MLP neurons of a small language model. Each row is named by its layer, matrix (up: input weights) and neuron, and shows model dimensions 256-383. Each number is 500 + 25 x the weight over its row's rms, rounded and kept within 0 to 999. Numbers have three digits each.
A block is one neuron, or neurons of one layer that tend to fire together. After each block is what it responds to, as a language model described it from the Wikipedia text at the highest values.

L5.up1050:496489488510511540480515519504443532504463509521499540530499511461488514463482515476583485474492526467522478546484511525521476462487506479508500459516491523494512475517551517516492493500517503505480488536518527488504504463488460505466503501521455484509526524505528512521481535505514476479518480501481515468496496513477535501510483481467515481495484506517468510508540513516482443466487
Connectives such as which, that, and, or as that start a new clause or phrase right after a completed noun phrase or comma in expository prose, e.g. ", which made" and "lenses that".

L2.up225:464528499529490543502514511481489471543457492558494528481486464504484468496528518532528519503512500472468460500527542520496471523464490451543509482490471463493504546503465555476522516502500511445495517476535460504514472512504471449541512540508523496464468502501475508487481525501492483541492509461529528471523565458572507511512507470526517478514520536512472530526483529518469461509512
L2.up424:433465497460484527518510503532470512498506529521534443491495514502511497538494480525483468486496481477532495490525518505489500511541501424502485479472504509482470485504485449486519527529547485513482517487515484555437469512461496455497504509468524507491521455474472514529476455544489494504493497491463534500504528517448518523543522460507501497473524523488499524465511495449493482519534
L2.up529:514556450498512514492526485498480460497504490489483479479447488501524522495529527487496511542532504498469449491544471529500478492526503473474519524475495505495461502510489487456524481485533543448533538481509514496501473523509484501509521481516521526510468524501469487486484526520482489475483546529527513497506509475489453510513497467488489549463521514502480550503468526444524489523446
L2.up662:513444481504498532554437500438516512487542516525553484458517466501536509480513532521485528479498480474526510484502440512489465503494478528516497491539489481497526483482484456534499528455500516492520504507484487515543505526464499550467503510489510503505514513462493500517488510553489481540456490494500525492484511512475461539493495497508482521465537473462523517524476498472504494487522
L2.up1049:488493515516519504482465521477473481529482458518526521491494519479493499480497480431484477465488500493425508497498449539487506507523514457493513507478490520481488515500483517471516481529443459531495516494515477510545517494504553481523471484466521503503493507501502482524501454503495497493509489505515514443536490481506479520480495478525510515462528509485478498486502423425470454506496
L2.up1296:463484464511507520529474489522452497454508485461490485505504461499531495507530532496539512508497505520477478509519492531523541511521456505507479492500535506451514521458511478502490503471509513498494514480497491532533508453501508537495519501488511490518515506535471482521458490492500499489538558533453522504516501531499497497525501472438485531479519540474494483502496441470520530540520
L2.up1359:467492510487488518538476520479524541480495496484507473507504507511488507468522511536470509558484481543510501508515485506538479546532527509520541492478476478484504521550519477525482515505485517516483498487460479502494517508491525510486532496450488501501516498501514506513473498465501481480506498519543484462478507523479483441515492506546528484493534536482557508496500472483503537472507
L2.up1518:480508490480526508533480514479523465500508531501496498541497574500461527498513513523524509497508555496526495499499450516478508512503491511553540506518493519501505518483560461493492528490518508487520519495542469484508509517465460499485443527513502448472499528492522490501493500487490532478456487479490499501478482516527469503522506516506456529504486476477529564487446512519487527478522
Standalone space tokens in prose or table rows, placed just before a rare or unpredictable word such as lurk, urged, junta, squib.

L2.up333:482525487497531476492517515501508514526543499563488467500481470492513529511509522503504497467494536439465462452494476515518482502549490484522483467482516507478507479468520460535473502504445493534517438478509504460483485479515540529532552552488498512478511541506462481498486506462535440490444453524538498478538485501514473527494467534520507524500517456505478500533531509503467483495530
L2.up362:480522517475480489504470488505465505486516482507471526514515542515503479534504518540483441541476486493507500510484516507506522493499519442547470486483527506526486485496495511533521488513480492519520474480494535525511493485506513500470479480474496518560510509460478507502519509525512473471540468546478525508524463513494503500530478510480494523474495456509504500488526488528471518455534
L2.up614:505493474539500476474483502512456520495504496518490467512489516474538452518472513527502523495538504485498488479557516500494506466575449492525484495453517503487474510497482473504526472511487499484518552496485514475505527544519489458487473495498463508536518507493496510466487482513510515509484494530541473520529476487503487485485503469535490517518517486481481517510472535505456492475522
L2.up647:496543526480482494453450498518497512508491524515476492538504522514552473535502512502508470532473484494429531451520486443496510506479408484505501497441471493442512508451536470562502520531461496471526522530489495499496522500525485501477490550498508506508525529511510497489468503464495489513515520494485523506496543481494460478530534506498502512466503457504510509498487506504502438477468
L2.up947:486526475448478550528497540494513542511499506515489482496473486460505542523543523501481474534489482522467506514500486472485462493523476456498484504461533461507466531504500478519533486542507515533479502487508499469531501480480529489499527468517532491524529482524511478517520505480554516487484471506479480492457475515478487543503466523477464493486457514488465485500500469502509502509526
L2.up1002:494539522506490483481528478532508486483458490532494466484482488532470490518510502532466465471458481516514531498483489508513505495504451491499478534486502510487473508486503501477523498466480519500480487503541490496499495460475520544492506555495468485545492429484472530494518469497526505533472497486466478441526478493523521484461527480469489489499531492512527465512488511468460453519523
L2.up1257:529496495500493546496470481480508509497511445525523537501516521504475466541521512505484519503469508472441472501530535471511485468525459476474495491543476467462482532507488504518530531425493464434500471494511487474463483496484494519528544523476526496469515525499542476468536509483522479506510470497452485511450489471527478484547501471507526526472471504476474527571523500553452467450521
L2.up1326:504519548498531530532503520517545510466550477510469478508512483530525512513522495516470526527491502468496506487476486500530454511486520520516515509540508500499424484453528498557524517520496508512457499491505502509518511498479502488490507492520488516483455505443497506546531504485490472491523522483561458517529484488524522556496513547513468557543535503427562506515519512459486501507516
Mostly "which" or "who" opening a relative clause after a comma and noun, as in ", which wastes time"; also mid-word fragments like "in", "ation", "ury".

L2.up313:501501483472457493482565539496506506513528535480476488536522507489490503542478469476511449536494496529510513490496511529501505494485495513471496519490451395439512475522477487505453475517482496504505524528490529544510502475554439500483465478498472503492541491509474546503527470477464485519492503501533463486515534493525520498512538500508494517487498487494529491458481518495484514518513
L2.up542:542540505500521479463522494485491495529488531504503503498493506520477503505495496541489476486470479514495492497496492500510528500462472493482479464455537465514463495486540515463482511522490542487504498475463482518477469521525481475528491481463452483489537490514479460511457541526468489475487520494499511482490461518462523478511499527494490478510502482540472532494532477515462473512498
L2.up972:486511507544489492488449520512481485514472505498495537542510499522519551479509511505446488488484470521529517508504507494517481534504497513478504448495496513457445503501482503506506498500490502510465456532504508515489482550517519529531496479467543493508519489520498497481572533478480472543494506472504478510491533493543501528519463487512491530464480499483484495509542539510467482503529
L2.up1153:486512480511500510492478481484495474506513472431516529506497500445480519482467467472462490440508492458511533473476507529537457509520541544473509500483471497493496502476486492487532469486485476485465463540484474532497500503507500491495524485467479509478522487493512504506482512506509489481478483499480496470478460473494483471490511501529511496418482494453461502517463497501461468505483
L2.up1318:483480470538470491494507492497508462480525498524500480540486505505501544543506483454481511502503453484527525489507516507474485525488520548495447487479491480475520458530474510480548455497493487512509506533450475532470522531559485452483482542510498483512501462520521506533538506479468484503462495488497474517498481503498509533451448500570541458514541467496506498483483490526497486481484
L2.up1384:532477512471503526520484527511509479528527487489509476486456515507535496505494508523529574505535494490551493496526433486517522453506530499517533503496496487513454475524524478502484505518477458493497467502515515508485484481506499518544473469492491481470509526454522513493547494528493503518522521497476487547509515481492536480481510555530514523480489526480480458527540508505511483467531
L2.up1449:456572556489508513527501479462534498451520513510515508525496519547486483499501484508510473530488525477504469507516492511529505503511494501504521530454517451483468492519516453538510480476512537497513514463425494555481478551495524467488465475499513532535513523479489497517500488489532502501508505527467532523488465465533502490497500480488540458502521510524509512498488509514517450491465
L2.up1475:481475541535524531494520544477544474486521535478469483539544486534512490506514517491495526507459510519516481495506463482465520520494481523488462458510509502497487486462492499502510504497502509517462535495523481466449480469542483521458485497551509495485459508492481515465516460530503477511502490503504495556531525533528479499507493457548528516509487496541485484467523510465455476540494
Mostly the pipe cell separators in number-heavy Wikipedia tables (climate data, vote counts, league stats), plus some numbers, coordinate symbols like ′, and quantity words like about, above, century.

L3.up347:536462476518507497518510522489510489497496476514495493452527485476548503534465489533477501516496527450455522533503446527493538498487473504525466511475498506501463496478472488512460469463557537496503501502527462482556506529537453521492486518478521478479478469514508488533569476501504520473489527522519522525513486517475510528495490478513450469501486470534500520546519473549488555529507
L3.up547:480507482489502510481527537469456483459481491527470480504477524544451488508519476512498480501475500519451471482559517518526506493538556467494479479473491487529504552511487494446541450505477502513479510513541513479519481507465439527487500483484522474478517499512483455546489541520512528523477516492496521572511449483493467520485455468495492487499471508470482494544497489480513549517502
L3.up744:478534510528499523491498458497469505492533517461524509478490523502501491518466482489481557546530492484453507480480469513502578545536488505478474462513532474561451494493498532510525484515504501488477517504461470520552515467490498462474551511487477523502487511484507507518470514503472447478504457517452501456529487538512471509527484519497536452473528478518482498461484484481441510460491
L3.up1001:508560492483483494487521467456540469491526465495499485490548485463511504492498518485488518477501455527471499526478488468494499507485486511506516441473502512559459485490487515482497499454530519501502479526521467469552492462517494513507519512523501484553460506510525501514501499515501464438464504476505481482548561507528504544511499504489544476468482537534559502473472468477483541487487
L3.up1269:507482506501472465521473512492506482524511496464529510496527503461458491507528544522473482480518528514482525498477468444529520517522534500497504456475469486514531528528510500500494451433497509515493521506535545491479494531533512494489498485510525479499453534492527543477474494488501476492496506503528512511525543534498515522452523499499506480440484482474523506498493555498496490493479
L3.up1278:491439531492520543517486491504448499504536486512484536539529473465457529460507494470513480502519527508477419520464490491479523528469519523503523491492520519481523491506460534492513458506503462459470508541552458524548520500504500471501535551443484488490518507506536501512520504486508450532471555495528518488522500555481486526510525526480472462495518530519529483515487481486475501471560
L3.up1286:556495537525456487488483513536510496461477501482513458531536550556517505513488512473417476506527495530476538476489491544504470532519454503501531490509518509472482522516490491519512508503530514511530476523502493524510494512469530483519498514453458485518472454511469433508549537513493476474520490469469532486490516498526464489541484482536504461514460494517502470534478452525501525524479
L3.up1388:521501480491490495527498555507488493449500538488510477511520508512489520479554532526435463518492489443477480472478461512466457490510492524468461498533460509499467479511511499506504489523449531461454478474518505480464506513469498484475510528512504527491489495518463560478518532502523498494537556466507485521517523540470447546486504523516506504491500442481534484490512507514522522476533
A bare space or hyphen token just before an unpredictable next word, in prose and tables, as in "He stepped", "up-and-coming", "self-powered".

L3.up44:527495533488465536486555518507489474490518500493511470523474459491534490466522475504534475481528497535520482495517512510452517492538477491553482486452519553479467507526564496478476493503502492531478542479498549500467484540491498517520486495519535464454541478500529489514481451489569526502502478525496476501479503510477500500534480512482513492492520508506476509500487532511487489503508
L3.up310:504471470523480517506486480505477517505520483476487475541505482530529480510460478499525513530532506467491489507502472457436451540511513541500486542478513504471485482491485441488464560510489480486466490492493512504530451515513499443497519505453509452514493540487454474549473474447522500519503471535492483533510497505476524522512515493503502487548478476503474495516497505516489491531532
L3.up844:533508522486461544501519503508503530497498488542518414501523509474519515541471459512507486491513517473511517522505470539456503511503476506502513452478512526490472470481491477514483536532456484473507468504518551506486501529477494518539514513465490530531535540502467501468436502484460485488518502532507538488462459470469499481508528510486494520498505539491502474497514470507500459500484
L3.up965:480493483522480497492512480483488496531500543511478490522492477502489467548508481493458520477494507497558554490507516499519502500487480553457517504552499466509505545484486456526505509502506487488502545511523499510449518533528505483520472472515513495497511546502477444496526471499453512473485492525496490504503502513460488561486509541466478486521538527506463478512530499471472457478513
L3.up1185:501517532460498511497524499506514496525446493503499478517512480493469527486493484508510473513493500509559493470505521522465535526515452487496470466474541503479486510530523514497511486525493483518509496511474529478481448452486504522461482519469506516462472476463487498491499483451480514515493479475520464534464512493446510507479463460530487479514451467485509506530542470469501499467483
L3.up1274:504503439500463493518452543545481502541491471507515511505471490481516479502513460461501484517484520527516483483542457508482506525513469474526469472489507505497504495495520499479491469542463491463542500487543527466509498483513467531520508459512483436483504512450497495502511528516523500483515508536517482469463473507530523449551455483532506489495509538527496545541551537532539505488532
L3.up1419:523463526499494523501477500506510496540492500502523503491515534469508459477504509510543512509538480505521498500496465498521503503501518500477458517505519545480462508493514458502470511503474526507503468535494492533476536457496492524469487520491467523500496533477510520486523487475486457497427521541519509516473470441449486522455518511505541518504528529486516488523479501516540524463505
L3.up1483:516481525569477492503535487486475545492536499514505446514473533473545496492501495566487495497539472492532501475499459449468524512540495463520521458481514507509468497444528496506521483535464501505520486436475526502486494475512522492489506489488511476491491489490495422504503526553490457512492490480490522500480475489519492546506512494490515471502501496548512468485540460514515460501518
Suffixes completing a noun, mostly plural -s and also -ing or -ed, as in contracts, renovations, rebuilding, modeling, often before a comma, period or "of".

L3.up12:505504540526484506466486476518462519527515498528500522551504485517503554488478481505506487493451486493464449545452507489535502531464518438471531499472500504494475521546524504537452522527521514491519522461507491504491517482465496480491490458511470478516496479487509493538537501530518536518513496528500508494480495522545470505469508498492500430488498504499483511508532535492537472514501
L3.up62:529515462511496485480478509515523518455492523566485452492503522464514518536513553478540523483500529525512477495486485479518492462476507535436497486511502488519515513457518510507501531493537482439506541464469480500499533479464499509519514498517509505501506521469459528483500468483503487491496519497488537483496498470469505485533554464530490516491495491470474474531479515488508514490491
L3.up179:490512497484508501496513532514495468497513549499486543523584494492534496459525488489537478497510501478496526519489480491501496540505476483529479488494506493484502550487510489507506494513521477484513476498497551491501527493470470479461538433526506528481511530459522495522473471494521555520535549479511466496512524531487504487473494557527516495512447485508480451494494493515468475463518
L3.up412:491488491476534518487523500510494526520510484509507515441521478453490484481527536505550485503447491515510444449492516511494481481503461476485534505473514507515485516505505483488504525490488539484518517476494528496466498496471496452481529494503548489510476510521520483526514464476530529520485501473494509491504522489515465497513468443516496503510496472544478493480490511518497484473486
L3.up520:494523548526477479489478451507498453541509497512524534487501514482500494536555513559503475459489512488510504502493518485497496509506508534472510472507506498472487506507484543531540436536470526549546512524531486526482531495485511516503535488473484538516517494512488536464546531509486508513493507501482521475510472485524509500518512553521495520527505503553481489537506513480513467499479
L3.up873:512519486495518500470489520505476485489493457555523511502514489464510520535518500509499498488503504487474510518537518519538539524520492472512478512488451499503470529492461514545495488489518517474519503514481530467486516525483482512504506528515486541522529476481530540515484501514516483464505500519501497533493511527512482562508505466516519464480471505488440518528521477495468483481449
L3.up1480:486471503499477522507504514487502476513515510512525477491536520506493507526512543479507464476495525460523568479532499481529519516491522501513496475528492504466466538496499494481504524468524505508492508555497523519459506462538493469463498498540497516471510468501501494526522508462453489504555480502511489461498515445493499493492497516521511505499492489476540529502515501484452502483475
L3.up1511:492487508497498555492487514551524499547530533507501500501556557494472532532513478478517501536475511515494513573528517468518478459509482506523527449528505494487528514494536485500477561505490500479538500546495541513508495486473493498520544545487530498472477493521531524503497461506524512524472517499474538476483525519518484489519482502520506503478471491517522501479509510487536502485456
Words that start a subordinate clause right after a noun or comma, mostly relative pronouns (that, which, who), also would and to.

L5.up932:542496496526469503508540545517483500502515501519502459503477524531501506508514564495496531514549510515496476476476468463494531513519511504491450463510505516552489518495485470527490467534530544527485500499492470488560515463454502521500530494509495473502471478475488460483449509494502503473501510503524488467497517490546466463510515498464481525473489434512505504496512494540509481509479
Standalone space tokens just before an uncommon or foreign word, mainly in titles, species names and table cells, e.g. Le livre, S. rostellata.

L3.up52:548553523508531460481508493481498503488518479498505496549511476536456492472478505526467504507493468525496505501498509537484508504496494479518489505439518500491526504541514454499529521458525505488487547476527531494481481521523542511528503507492487521506490449506476532533512521469509515480417500498478452480514479490444518510480481486499499462522473491508474525494494490476508501474508
L3.up228:514502544488469538444482546471509491487479543499545488494536522497528499534509488499510533492530481482496505550555527503483542498455512503453490541462487519513477563509486500479479508536520483534480481463541464487482515490516474523477517455494493484512525479498468491464491525541497489443489484484448493527511486503464496524514489502489494547539520497498501486492481458510505551506498
L3.up384:583518491549499484526514489492510489508522494465492482443490500471493506484468502499504561525491504494471496479518486495486489466436471518508512558478497488511515513470514514507472510481512465479465468509509486525476488541525525436572526495508498539515498524507533459474491496473477462467534517525492511517500496476505521480524529483513488533454477538528517500494460464537541475518467
L3.up851:511487486490511498513510511558544521475510530480481468496498482497462453509497504476484504517493485460536482509525477497488501521513557483477502496537509470494499535496528486509473457505537452504509523488540492537472522512472480520485495485508498525468492438514535538489543436493469530513469478516489501474485506496478514511530474462504513515513527464478512474503523516485505509514527
L3.up866:540509509513522519511486523484464510476555520528538492481460512489528531459503467518550519465509459510470499505523471511516517501496486504526468490520485496501482470486496476491461480503546510490490472457515486538483552473538450543501520489494535494546517528463512494482469504491477478510487507529476541503505511491508495465512517560523510478476509500534503486499508458504508487480479
L3.up1329:516498514470520534544576538496513503498498527536530533490550541541514521431498446460505478503486507485498483466497526462509512524497493521520506507535501457464504456483534526474464476549481467487474490499536517509463513508519514510485516468503511521444507482498506524494498464499500501523506455526485469481484479463485493505524460487519514504470532515470548504524524507526511453515517
L3.up1415:513538528442540535505501469528491493492501493474521514476497526523490536480496483473456543526496516560516464481502502470490516540493491487509530507540517476532437511505513487505474475463512443523467511529495504466450518497531482538464525489463493512514451504492505508482468476509456458488468434535530504525483529519499525545534493517512476486481523448523487528516497506515542487536500
L3.up1433:525519525468538499521508498462483530460528471492529513522491526520528457520496499489518532516501491505450518474535480516505482502508495483457522535500468531502483504526499479476459508497533559505497458501515498472501503476523481477489524479507518556505537487512511487502512453482428527486525477523459491507517491497466550487534515482506484515493489500516501514485514483488521513486502
Tokens right after a number, chiefly table pipes between numeric cells and unit words or pieces such as mm, fps, metres, yards, per.

L5.up900:553465535514475552483492554501499540479506490515497512486499491532517518486490486507521511545492482484503502440537487467501475490516485500502528487510482494484527495481497507485483457456502484547484489535481525516489537500495527484470459511470514507451564512506495478505520490497489507482517506528507468471498501519501536551509522526500460492511530505499538498502499451531504520482501
Separators and function words right before a number: table pipes, slashes, and "of", "and", "aged", e.g. "total area of", "| 264".

L5.up937:517540507452515458519494476518486479506507509499472470490537510461516490472488504518508529483498492505498485490538525480500491496486514526472513485489507499502483475478512475507515519477489457488476475491526509508490455526521467548505526515478517504501465511519491536500512486540429502510459486532493463493501525474483491567514506483496493460503480517490523530514557484501475463517481
Plural nouns for groups of people or agents about to take a verb, such as teams, priests, officials, plus plural -s endings and infinitival "to".

L2.up481:559500496512475492457531492521471549506487488463442482519490492516503479511487472492501499530526483549483543467508486512497481512516495516476497509504528516497492539527512449507494475547499473488463536485477523500500514447512512509501504477491482470504493509511499484496514461576483509487528481542513494456510518452488492488504520514515511476445482475504500522529490478490516487493489
L2.up739:513514529491508521474497517528518497429544511495485479518516494477516508514475521522496493520516465518491506478508493478498436485482527485531549486458563468527517501562469511519517502530538496480513459526485528538507499530473497489500525515498517498532510488545476473470454482541468517438469476555503506497463499519497447484493487510507498538497494524481514533518499473515486511478512
L2.up814:532507508501453519473474556524494496508465509565474495532478508492514532500535546486496520512469527493481516485507470464491529505454497470510472477533496516527490505486483448486472513491475502452502504494477507500427491526456549519518533505471498492536496513489537485505467466492518510460474506513511479479515514494480470503529488502459527487543497526519547483531441459503523512551502
L2.up837:503546519505500504482505507509490467487511521502502528482503484535517506558512509509528511517462494526514555490494511508472473491483501511510506441468483508528474544531508488517478546496502494504476503510488523465500497497468470487482486484477424510508475517486531502520480478490504508459507484484519479502523526517462533493525544491477535503488469543494503527534516529499441506524524
L2.up1072:524517490505546501478503482513462526511486486471523513479501494519551494444519484544513518513480506501480461508496461531483454511516518477496505509463485483515517517512516528558563495497473488514479492536462484472487515518514476542546522535482495524500488483477518495523489457498586493506490449520517501482501519513523508542456489500447505477537458480469530507516512473496501505453477
L2.up1372:545506467543523509513505498464507512525525504497495541541537536480495522489494493493462471494457537579505513509501511508507477503521511532497460443478467516528460454545534467474477526498508463495486513484508538480536487486520494517500537511422526517487519496493458451507516500520482508475512454499461477490525516486519504503521476454500546521501466524491504458462506531506532447483484
L2.up1402:504528553494537461526512478535473469492518524535486508476521535529512545497507461460511530511486501472512473503490476543474518516500490462497494467489513571520450511516547520539521535520442514508482516500462497564488535445481514499489461516508497494537440498487486474473500459518488540482516446514518526496497551483517470499511498485477482448546494497530492497510460502507536489498464
L2.up1529:530486477490492491457505536530474521503471484478496483484463484523508509492491499501511498512547454478497516481496498475486505537520501550533505485462503473496468508524528464509475516476502500487506467471496526495496474478509520497471505526460517507462512517490496480483492499524530495494489456548477503512531465417500476486489508458520464491520495482537461450516496463515510517567488
Plural endings, mostly a bare "s" added to a concrete countable noun, such as planet-s, sailor-s, squadron-s and minar-ets, in expository Wikipedia prose.